config.yaml
d_model: 512
n_head: 8
norm_place: "peri"
positions: "rope"
rope_fraction: 1.0
beta2: 0.95
grad_clip: 0.5
batch_tokens: 131072
dataset: "wikipedia_en"
MLP neurons of a small language model. Each row is named by its layer, matrix (gate and up: input weights; down: output weights) and neuron, and shows model dimensions 357-484. Each number is 500 + 50 x the weight over its row's rms, rounded and kept within 0 to 999. Numbers have three digits each. A neuron's up and down rows have the sign that makes its largest values positive.
A block is one neuron, or neurons of one layer that tend to fire together. After each block is what it responds to, as a language model described it from the Wikipedia text at the highest values.

L4.gate2644:441442409600499571573536498470542537486494579493569419545527510454523497522542468506446372521565439599535514450495565536511486523503518545524457517440482530525556550431530511454451548476491469501506510424507469491503459493449570516498515479424462517441527445481607522519493490548525545453405534549479531496512473486468568544475441472582477522503523462465499542530526480469489640472487
L4.up2644:511531517537512491558500440559614538589524592586499471543466483428520496532563422446484577519352569463442540481473471457511494447497462556459498587411430541450533570547559457438503538502524458510565520469563502459507430478459564506445412451530535429421549427456496470501441513578526546453463469541536467563531484453467481480449472451462471476447484440479466504520601406487523509570535
L4.down2644:558579536550522562486480513507575455482455535513481430458536474448496440478491473477443570484515489473521502537481484483439489491575588477551505484479504514428505498541504552538438457499481329409651400505574474531464483549454510487544514526451453510532431476442510468445461461509619566498560611453485552467505450545521492582495496465493493526462594515518493446544521490440504487443565
Proper-name category suffixes. Generic head nouns that close a multi-word proper name after a specific name, such as Howell Street, Candlelight Records, Greene County, Skip Wilson Field.

L4.gate20:464592557464560552514472525510495485591518520528623446525445513494506442561477514491543515449582539529491519401519493496546452487502506452461441470470549509520459472470469470494420475433440440574507446413571559475623519566513527485571507575493499494493447515457541559598473493548482498491454524505564566478533503504584485512578494525583467489380504515538364584522473524509391511438480
L4.up20:472604481408568608521630432472550509472481509531476417485566521533455520559498476425568427510494510470549549467431411513574500497560566487561437560429588597480449520546547501466574522510502488512463517499518471510524451500548572454544466365500416500468505549506512598563425603421478493475525450511464455469476521538508531576576535502510498469530588443453467421516475508566529484489489
L4.down20:553412545408429466440529500469468486515471505535502583451548527446534460478535524505429497494557469405473479430576525488461577532489515456524572414552482469479592541494510471511631464446475757465567478501455505505559501480426459472461486514528508607439587486453449481502421504414435549425531513478377553464535495514506466526436546529434556488480520523524557549558600593401513485519559
Day numbers in dates. Day numbers after a month name in US-style dates (March 9, 2019; December 11), plus weaker hits on table separators, counts and name fragments.

L4.gate2722:503511457513566506416506459430378573556439493449507507492538529526597473534490465563472444536491506544544471473558473547538549534547476485511488549479464454472486500530458502490583554498477446484487491508369486516600535542663497480571568523458478500419477562570497519463449416497446526639506614521452562464550470588506455416468477455586484436529482457555480496469543500599457508560514
L4.up2722:570499504523545509443491522493640524488501506478554417522563486477521511445437441379455550474422512511446497539650511465446504474530581481466545508505419442509511505542451480500471442509434384567528593495460515487408530483472526504482443509405693542509485552586505483560508452502573509483501414467586545582509598566566452499498517453581460434499524488525525450459607501402487535507546
L4.down2722:440470534482487561506445565378426523476484536485581379506460486604493475544581473522524532515547544533509472525462470540475477486497504499508511531517440379483514536469567502512542509452525526586481525512463602577528534524511553498498511523501450542475400494525469552479447489390544503638580585540436479497499472605472568462440501440544591479543474474540611509494477508549389525483478
Surname first fragment. First word piece of a multi-token surname or proper name, right after a first name or list punctuation, e.g. Bres(lin), Kir(chler), El(well), Ol(bia).

L2.gate222:479487434565530544491545457545538542488567455494533520553453426497493422466565491517508427525594515501546523509457521518516469447556543511484521390486504592530482544503483567457531488463516493560618456467502580436460458523524552512395518591472505469575467489486483560532423453540398532467447541521479400470575448499484554445546534562447428421468576534455406498504557543440480550441497
L2.up222:548534478462476534501458446550472512485432493504497442495445426500415468489462684586529514412391465536520504527547478508533622522573546499497509526435561604456516462516447636533538419499418567621567457485601515503520508487497378553464498486537487536468472516435390428512507428506499440512485455462464399590429570509484502450434568490512468514448449523495522482519556369527487567484561
L2.down222:483443518420523475492515463522418457538513526472507501539439440463484525477487474498492537405504548505564455554535493486522506595520398563515569488452499567575434510511494590474458480502486458497545368496497478481470455518468519491477508487561488424507497528514446384475594517611528449463505471380433528489498452511411506501505495493287468519462522532513603430543479483500507516496461
L2.gate297:415531430480492543634574442427550490554508502430501398418539442555545472539531478401476441442520503414429481542562507614486505463457535532508500475513544502473479505534462458510538569511551427545510506443539493407514475520618475523548449498486430459506427541527539451522432417508521532428404503547526482557527534507498492506529424424466453501433476575500484441622426541470402548446541
L2.up297:513490434474567570548495551586557421463506391459564447536478439457436573399558508423536597477544544463578627490497560428565395380542583510432493569500490472447605488488491482480498480540575488472470473467520511426491526474571417527420544463512470469513567513415507429448388516511500434541486492462587551422533629481535499444526445415489493470519448582498517505519544523451483483347548
L2.down297:520570497476501431523522616499442514529506541507469490397431378643513490531463613414485524508580524568546549509503471485520518493541538530500467411522532517490432516487496534528499496454499528596487504400510563522471440522542555543487547457563533488500429578436476473468481468444533544510446520566551463519459479478505473464552488501450490526454468543531503468559524460526508538492436
L2.gate1133:548559445445483579520488547541500562489472465538532498429481493504532459455575454477490567472520521460520480535511435515441538516509504578524479554594601422565517511415490547462469584481470385516515420434454535506555487496472524500514387491464447509568507483514550569498474507596656464390455529602487492504468517463499447426493540579484529466442534537537497536561483471518459516432458
L2.up1133:531557473466513587522479584540472466545479438538519434412489525517590490447516459497478575494479502461503406533595428591526536508481539518426530535480432362458569475399464494498520569503420526506442451551517502528433524439514525459510446472580517558568379502538490509495500429529537581430437452566411458521462454620474598462484536512447570574418446561493493426540500427499447581411535
L2.down1133:435480538416580583498502509528476512561558509472464532480425419547485504426519533546494619467500475493512430446557433508548508541526496532543549460558507461550510466455525592506445484457503507450499559484484579540490418495513476550554460473515531527486465465521470465413501523533475430524501502560475422598512496548428517466521502499197500544484467505609583472493539519487519476427504
L2.gate2068:402433457571554571567454503552480588559463553545436520451489518518552477521526494522469529471551593492598500571518524533493473406594509598581538567477407536595468451582428477523528500523450468612438488466487562507447571491483552445467495478583452436520487498504510596549429490599509490504518500501532558465483532592525454495570549536515384527473501525543481502549413575545552466446503
L2.up2068:558494533503518493457551455467444539432560505460528467539468509443512459510536535536525510549497504557541461416463481445498416480652537480452489473473538489495506511506426525501381477474475502490511421467541546497469575585510562537559450448516450598400470512522558478471440519473507505508431471521445491419481527532414556496562505511487471486523439505489506459529566504497320461503521
L2.down2068:515543562494463415471480313640480479535531506529479481551474500529532563477491565530462462564426525553543353500507525403577516490525466541476523508550459485547475446535486582405444508463483504583572509503561563469444422536446470544507468457501503562427508566465536542507457404496480507476471600555379537537514478495408485499399503498656481474466545436515553460577547511526551506477546
Month names in dates. Month-name tokens in full dates across many text types, such as April 14, 2017, 13 November 2014, in March 2013, and the day number right after a month.

L8.gate1875:487502472516499472483577495459518492567490481450503449460468466426611544466490436536540541465469477526525495492473487487531436448500462503536468479539499515518548430483428409568422532542470483470539450519528544441495536441420545573512457439551433512394524528541441614459460517467449584578548457531477527453547493557546545542535533471449442491405505480495481545632603435511479412488437
L8.up1875:365556482472618527506469446440401523389548405446574506523515482542414462535473523534470311512614477485443487520537436565494496545532505421494463555467460500518512512407472465474521505495493471445465565423423567551487461537481445473508565505481514497538577390525510502535501479529545598538478475531474532471551454468470418417576523615603520520538538575498490520503525541534474517509470
L8.down1875:529469492495481536417553527451491479539402548499466493425465513486532554446473497464516491350435447537506457515493467458557552462462434515564444435505524493474505448431430477555526509292485468543573520477557495496502490467503519479504513479573531491557436539527527516507416522448425510577502404485461463462505544476517493429459459428420489484480503494508569530558519469495477447471470
L8.gate1941:518496487567418492587593571583521489433524420462410576436446490421492477471459475498560514632479459468494419508493449533520468499488452426576506520503491452471439471428478485558438417660560543489562467485523484482498508463549495488517519592495498528523536568511481463539490505553462585501552523492546545500544457500436521471495502490620488496423496531504493494528649445504472377460394
L8.up1941:427537466455515498515538481479468554463435540429565484483498400503495487572522527520494530601420506504470532434437491512476409492430386390530536507437459476465412444437460509563558518571523491535421550523549414518491484549592568458516508528545516548559499487487494468502420517559467447597534470543490483462529521483565537504449429534413542545522419607529497460389501492478479484494474
L8.down1941:513521523509528481522464521496493502449465512497495506489491500539491530536449513536531500286497486519443485538484507495487518502543442511481472492537492491519533524536528441503510477382531586479469502471516477475511496486483475516568529524467459537518499489495557414458556460521499465432493490478474548491501488474454491457494477519593565537458524471482463470536466498536469520458523
L8.gate2013:472569482574547429532527494478498427471482529533516398455545442469492591531444482526472466402550519480446455555491556554467464502545588514510616543470480488436430515457447434549513440461546526530594525466517527348491512522514508454546544504399500496432496527551630442484416484426487431392459449535483570458572549598460446434448499483463503451424484570467541447579559484453508451443533
L8.up2013:424475524453594507471517459550557497404505504519440473476479510509565570508437534501478427458444527541503491452380493508434475517513553488508428484516490512571473509436552522596481434492530477469492563531515587515525445542524500450567506519516472508465508486465514477396444547504458444462517539436576517527550505584482578579413521520567471497524530505502528513425532662626510462482517
L8.down2013:483516510477457565447499540503517482425464505470475465490397496613380447407561486419453543389557520456470550426490438549545516534443520462491403566452497538566535446516459432487509490399575460477541497498488470495445510550467560470569575485501421488404458484506448504536546474541437534511516521480560466507544441443546528450557513498472505463399514459453512442487477564526504585501505
L8.gate2703:477565451491476536518467490460538424449486522496518434542508561415451505490522499525353512473492477541509512505479467594455416487490512486504479578505495479513448589398532592558497443499448412566503537565393460510413471498542628418448511448546481545488542438480522601511505523532416480526521536457630554513547502454527435476523514532529476465472506438533567571421514583508567525503461
L8.up2703:490505521528456561488593479513489480468529522520521502566461505470540502559577431502563533484465575443527495436506529485508528465524501483562553519453494517561461380498523477494563448481598437514496506471486508483510443591494473536528559540455541548469564583555521548395471570554523439468570581539510453660571429544493507449448543501461503478472549543476511444480512508549543508497540
L8.down2703:481453523527471600526569566572454563552490613473549468527498530512500568566431509574470519424633491520476460485430507445520458570455468466515448515488460452546420474467460515560523495388467463543401489515495488587475467583572492451546497537506419495492503497575501545543557474447439525451425545477390480500542527462497434521519562498510532457571555503590413508525467459616495498457496
Mid-word proper-name pieces. Early and middle subword pieces inside unfamiliar proper names, mostly surnames in lists and tables, such as Ton(elli), B(rice)ño, Juzys(z)yn, Rem(us).

L8.gate339:446606507517452444528551487477481507538487529468523501464462586507443475533551504594506525495462561446504546510433537515563427484503496477512489434472566456567554549426476457486504484472555477475422528451512595553469544528408504580626518453476484484398508568548527342549574440483381504405472485639479546526562468496439460377446566531534543498461525500547511549507530443431520536493476
L8.up339:571554520524515532567492541439422408552508531551525560518490507504523514532379416511424475449516559560458500502480546664439485482500541561540471451518529531485525535491436433538461474499435587419440495434551524519528515517398471541507500576492513497510539481404441535492453473518457496485465486485531439437517549544458511567534522496469472470497468439538556527496457595492567561509479
L8.down339:563501521474464456549482398478569614530488473442515488455475475387464581503443598517477467514620456567496523517453595477540469516408504455532564473514587450522485544455530506463528486503483552508485497488523548456408467571528415513504525480363487487351450533426398523507404496527454509513484541527460477560537421466505511451437406411564494614522596565521587463484551477497506517592520
L8.gate1113:519522440579493482482589532540472583437500465464454437514626478424476547510521508461510437419498485598565487468401451483465429500514443471466542470482453493494498558413457511502481522415582387515516480477606480461508548470507568560474532504564569554492404514467460510478566523579498474434546554458542529494491507457481515462485457527488520543543470384517481577524481543503506546518538
L8.up1113:449548504455412450558613508553443561428457567612537504442468549470466457464474391488549497440523567521514434528478370490430488481470458476593444513493473469493493476449466461496532541475570487496546511545487439528519449556470458518481436512465546474424488533362458459556507426594460535448519422530475522523437441458482426472445535506534490478477476487492533477517509455464610514545441
L8.down1113:532547557586542510414470570520445462530497581466468444550451486520482424527585490443574463582472499478512534530547508465615454524526553547530455460509491552447512468488512578444573455598477507529543472472484562528473434447545500531519452526531498530484482552581451520625464552486440533507562581466556526475536468561484629502452502495548501510506472587555407438425508501447526449487542
L8.gate1135:508595468551441446550533536502541509465378478548504516534528521503473495451498522614440523454512618430448460504471493465467420571405593466450542527518542463566526514533568504510587486482466407503584495561458478360470481563425498527479510508517506505484495468484555558488473470526503621421540558522538612590494460540538496461505526502427541498424608504505535471553544460437455597531501
L8.up1135:458486434445507611526450542556423509528556465541420567502509539479534522492540536419448483471557498522432550513483369497510556461495516518494511513592513498455479459446536538601456452496498459493502463512482507575483551541545515505475530515543527488567428433426429506492538492575578533545458568496553494546473556557469542489447477412482478481429466462439516526450543507537390507519384
L8.down1135:541452541540493493550482569475470536553432527516462456466525479491477511513534633499467439539555476489442576433465483551607473504540495447428431624520443476518515568508551429586465458540440469456450537429474515392465397548455559542473513541443468444546552438516614486536406413499511587494329638550560457507451467487441516549507478532500509546475449533477567470454454478527580430442512
L8.gate1794:472609365516404491501538434573523547466454507517569505509553557437493494605567513535548448446531537442493467544513504483465365406517485552485509410457526501566539443488498546463452485465479426483563474454550515464430532550536549449520484517398535443503509585422538541474469433446494544450552531448466575495486467522502477478437521497524510455475566494583507464557558451376524573527456
L8.up1794:515554387534415439485503420472532513490484568510475420447594504581479521504609505501453481373659519484523495480497539500439470426452412504505450483426461592528580426517490591590471514400557425455566518539535562545460589508561522401417614426405533449540488511484549476537488486467456569424436575483417503530506456502513493431515456541502504517465490476526644562445508545455502514538543
L8.down1794:504455574462583441506481603447467478550521432518481463497481483558533443504413472534447504478454495617428460526448505542559551539526552511484472541526537457473491604506484418509534485587561558481428494474426516467561466486502536552558445571501472467506494392546479469483446513473508489510482497544488482532463521486477609483524475406440429577552510516431438479506467537502476472459509
Inner pieces of proper names. Middle or final word pieces inside multi-token proper names, mostly places, schools, streets and clubs, e.g. Grape-vine, Rock-ingham, Park-town High.

L8.gate453:516519552539472527464573454500441584522521491533506517469434472519597478492477524520449440421507550496549403443524520510546412493505433488482471392467540521599589492484444491585453497482399481527476496427564622451528497552505506436593542381403524542534498494446548469448454471410436444485458439499516481527519460601506610563521600536481431464425456544579526558508606490449459574501483
L8.up453:463498495445433410539472556536468444456490509549547521522479454489525560508533554489487526512516514461544521462471513458437561398535497544532425596533541455474503493476483472468488440486504456385514512424504510404447477485525404474528558577522511543545532449464573543520382479504561627418585486497522495483503611447491539466473498599527399512548451536462508462593503516525521531505482
L8.down453:631497509533470480505549564541512540486476463474564537469534534483592533371482510546552477438421479514446470543467469433443470519476538522530597473505522474451471479511474647499432486466454572461555425546555532482512427499534409464506505488476428527499530539489537403599525467406459384488470463519419529585555423504582476477453477497374396520538463502568496516546507499596441465487527
L8.gate931:483558487440502454531505571531484458529557511551500521515446431484473396526496570423507527481412505512453491519496534563535424529513559456434401430542448492483553479517502562491586446523482454500499382462506475518511446565486538443441497469478500495578540457442538482489462641560605594473468463450457572458449549544552529522465528508489563496557509498487617524517570524514536432443606
L8.up931:432478545494488594491475538497428496446488493464431551533482492609488494558434431533561482480560418501535472469466433483510460465586559444537459501500466491507540429496422535567531441542451478425502504357525524548486482456541429488479580435496431486483399467453458468453451449473460556472417531529504504529562502443477510487570556428516510488505563555494505493486403471520549420566578
L8.down931:475610510519518548553609457478485567532482545462437502461523538483489586396475534572482478438566439583462500489469492469465492476457513464469499474456524462545442512489443456543492424568475450513510476468427479464492488428499392469612541455459508469397398441602512464469568491510526507617527580549524413529488508443464568545458476484571532499524452502481536497442491540502463520514661
L8.gate1761:486535527519487485564591502503401473504480538458473421484502454549511558520471503529550498535482474510491366516423511451466475522586541475453528543530501473479583472484525451459493591444448482464438518374476549572504569559505540492495488472455499513576613525531479471446451524503467486524516528565494466497511572516510641487487450503532611446515450555508506504565446569472452416501496
L8.up1761:523549533533460451524446462432541491458499571527446448568468438487457483585554534464538471499469395490445500560514514525561461439600472520429519509476489452512530508545512545531462610505544405523476448431502514510548481481416489562499447426484401493461508472450498586507497590469503591501481528510494426484478500455543406540553457537497557487466420451577502529584447577430457543470463
L8.down1761:548505464536464363453459462496447476580437481538517461525570377536473497513624446575426571589482492545484501509466544455432469477454436445461565549468562505473522531489454399475453511521507541504520478485438568611460484489417461543592518385534452513522470452447471576565512467514538425538488393541524455493518444481483490542495434457445461466550569521403501480483545509526567455531501
L8.gate2506:463553500524453513526478421458515501447518532528537460519452464555458478552565432395517454560446514537480464433457555480464517526455487446483556541459412442515512570472496542453572507466519472591494488423499593517462523485469523527506447475455604470491520512569581491548474505491529490448509473449507502543531563589444442478489457539533471511549571471567482522459451414482428479495438
L8.up2506:527514462526467615483483574503473590421482515567535514615500549572469470504434425572525496432382555517516525555518411508543490496490451526546457521434584507514436426616499467591507482445514545477388448508439517435500523493434559518446507537505447565589466453495386520477561420520446633471532499509518501431515522551440498497484449517499507573484494471481602446543457542509527465552558
L8.down2506:497582426504484433449503531525407539576615528470416603520473536495431446532470459516511472588487497461445551571519542447503452525479451527473498537531526676519489405587533510513459495500544498535402499530640569485568567456567511492451377443541415533534498494514545502531441429589533530444561523558573506537545510484438498527483468454524464565487555472522601517466455506517393454580433
Day numbers in dates. Day-of-month numbers in dates within tables and lists, as in July 26 or 2 September 1978, plus other cell numbers and a few word starts like pre.

L2.gate433:541422379480499566532481492536430602580455486485602456519478524475499488561499430569466465430536482506583495471468570529496504544400343454554477417362546533498471457536511520506455490548441517566427513480448473449470485551563478568494498536526512496516475467543402485466476514478528515484482461585576560496481441512476506557514585545514423411505501463531507522485464530498501477471562
L2.up433:533482456507380451372490446559550596443451529572490560466480504485532464419544494506472461509540472525602438483460531489445490562414441555574557541544484552501562499546476442412466523489496556434608516456486480510462492506521566524475422493526488447491477504382453499500466522498416507501507436552525524572562499593534504452425534508529575470486519457616488531499488549574426522489584
L2.down433:476489523453502549506472391564557506536564560580513412497441541500453440564481506443642459516518453514450496508476477418589469500457497510505461477575396511466458517461506589534507398522473397516467561522499491402424467516533484488536491539495453456465541534584415565534500500426618495627483572602589560554466526472521506611443471468394516480547483560527563449619536514498473475439560
L2.gate590:478482506505482478495430488434557587511480620475544472455556532575451513529528481456531527439479533611486469511487472493459534514537460423484420514600539477490490519434556487466531476476558436563525484456434550480572586443540531496466354466391541488525527472507528499571453465462477494464482548545495456577539575458527537544451583456598470454585448529575519471544550554459476407441464
L2.up590:521566479571612454633452496505496543508544545524460443487449553463508518511540479537583509529514564500489481531575353472510581456459471497541395507495458595518340483416522510514487507504500495510450489527481464564479535416482524573482482437536523466560487532495440570649561457488500529556495534503520470518518578561553564443462523456538410414529535486446554416544395513532510472453513
L2.down590:557642518494521517520578510482513552510535536421500550491503477422393458534524453541617423477587545490482456511531529467445471491464538477541484484486469545433457470473447458473509503499514565499484469485582433577488349548527530433466521547502591469468538457548527459537558495485562495412472538495435517509462472480538513437456566571271450581450486515553467522550482616522441480506487
L2.gate1062:428533441537537440480476500561599579458526489571522468516470521576517427507530474546496491529480498421555460543570560535506580498601509487568557420527537466537537493605484517517502494489520566491449593508591492516481505483469462486446447487510454620510514540521431446591412439496540513487484525509455553528507523410490462527448495516598473434508507524559401611442566479490391457544537
L2.up1062:414408459504479456409551630363464409477522520542487516566493530442436535488528525483524532538480464549498548436528411527486625506524440520405469474537464530483497460471525546482445403453521444484428545521426590570598385461458553485451503521414508544508490421498523646502476576504521462550518581448453536441546541574458532481428542567507500479471496582445507455536464497531478549524468
L2.down1062:450468488435528472559454502484502520528536509500509423452426570400505481516439534458587516540422501562596548419602543406477538539428497530563403477502428581507528481472482416526533623504545443564514557515541506436546474497483499506483474504530483378531469490564508507508489443535489522481549573594502475464522458481502452475512455505581517550522468499500497473454477509439546478446511
L2.gate1217:518491544440493482474413496522538402592514481528443547509445573565529454390502562510526483407431582440514564569455567508588600455472524504372525516581469563510514463525423551379520429479436503450473439553393509522455400492546599542507502624436492475551515533601397476472463495466559518490454503510457469515524537496378457566461458469447426483517480544499492530483513490430456442501506
L2.up1217:486556497436490467542555512460563501460528522506506555544456466474514486426576469551489452503458549436568580548497539496503554598548492395531513448490525577543451475464395562474518530499446490509448610396462447586487544478412490537521631578379444519592553530467528387553488588521481472526536470460484548450550503589502515441444449541494512503480460412551544473590505406535567537543497
L2.down1217:574582599521462448499400517489506517546575479450541416467430606537469467497454542503462500467498520416525535517470507461585549420458547520477516543512444482437484528466431518486551462501470570488509477551510565468436448543586514507517430598428483455544512528563494534499508508547518428518490497493427491472522507469509458513432420485532503553509441582485523560447490578438447452516553
Name-initial word pieces. First word piece of capitalized proper names, mostly people or places, in tables, lists and credits, e.g. Ben(jamin), Brad(field), Ut(ina); also year-start digits like 202.

L2.gate175:471509433630495421450466478548563559492510445489536504402533446443483488491576519444444541426459512440490532480537509529516520504481529602565497378547468541523547500469472528547434447494471420522555494435467486571486453394580550543485558626550457547460436442557560517374564509528524549514472530485535458563461530475513474541457518469514543438410462500446491512550511492524598400378552
L2.up175:506528378430497525466530535482524559446542514562460478512493513480487532512493605533477483488555529581515473523523389447553432477467501555521547477470553512419466539432491494457538490490426538504507422532538549499490587475509497486514491519493441484511538497433498506496497487493491574446473537463557508499538468456466557479549534544484494479544534501489552478519537510397469543581489
L2.down175:426491499478506528418554476511578487440526547596583497463504528491510518463562456631473612437426488581495478432479485577529541465478454461487529558522523410544431503510451514508508522442475473618400415497549469487545513521527518492453532521381490561499503360506486459547525416568535454495444540462512526502539478506516466512501534441394508477465502477430515484481501512450554516510534
L2.gate307:388396498473548515499461470520489457467494497573432438429519495525514512460529497525460459459490520425500420520522580436478494459514535560544458465513521536673586593545372523522443496537454445423498548548535482478467467505495581519443484549490516496536471488501622458487466475455532595515481501418551502598532488505492488439507450532511514485485548534517504576483515528485496503542449
L2.up307:546484500525400540550455538444563546519492484545494475588625513586487580472517509571474416459540497541482538488436440537475443543555448564476588541504430526455365481497571513533535382540541537470440351558403549474554490478543563524504484491427437509492631480522523466436453458384460476523479597562476421486496386479485545481562576507564562478475545410576470505509456394529473554576525
L2.down307:565492544437469442624473515483550508523498470591445470525558533441524483521552497461469507446587533537521499517423489572479473477417568500504481497531576614522516478446515542513554458553493558508513460418430523524424574560514510506437551415523515538454544495518360536581492537530440539507466437522520531501479543507526457487571516525508432521505555526562518453578565366436507476548558
L2.gate1301:452434445499427412505577535495592506525473586464513483553517529486505486535518512514414450461452530542465449511494528454524435489513502523565498450502510430566488469462462543479569438565601523553509499458469553393507455437503563511496511486499458536508521492460503493451558512536451528431444474483588506534618361475543484515433536516470488507529441583517549494604501463575541553481482
L2.up1301:485544500571399540481465468465455511504488514520485549471459560480529494484505520443503395519392525509436434502472459575562456496420496486492540508487578485488399539527473525551511495487494507492535619503529496469459489574427589438612546514504419535418422495501548497421474505525531477543471563469367493518440547522426474465450493496497553529463526542573506573568549333431498528516475
L2.down1301:521562578470486441424534541504524478554423556574480537555583505441477457493475519472520474466522551488489559578328565525452530444523513563506456420546505544564554523479603503552585505551544530499501513515518520480443571568512606480482458376517493511578497544494447545513499463449548541405471509395497497506438452551554517407574649458412492477466496448488575537518533427468443502477611
L2.gate2455:440510430435455561443490463528548498593432486516545518484536461552515485545588465524446431418412410481557569519472538522416565525452564550522504456555531513489538460476528645518545488459441493514542516507414487478457459513510486493492593466518529515476534439508642492415517545517424523588463454445506408549586511496524446519486558378552443503494541472467438600590618467474580500494525
L2.up2455:524489481527485446488589582564580542460507531598447444437479496504535452405456490413526545568399541462419521501514555622423506444497537538465502451441495502477496419475536532533528458510521493464423498455496503430500502551449472449492629519544473501478552483535566494409481471506435570417524510492487578541524407539502503493481591501460499559514510407501523488503497419548570469516467
L2.down2455:446511491519431399487451523515464548489552469600528495474449502588472527570495498437586498464554465562446565530499553537595523450515443434553508510469591521487475475532425474506517576502533513512374491468395519586484540523566495523502493465522484489482458537499465451614508468490517602430535496561434531418439457533444509469449522609593528524557519522497464440422354492431429546452555
Place-name final pieces. Final word pieces or second words that complete multi-part proper names, mostly places, such as Madison|ville, Atlantic City, Great Pacific, Seychel|les.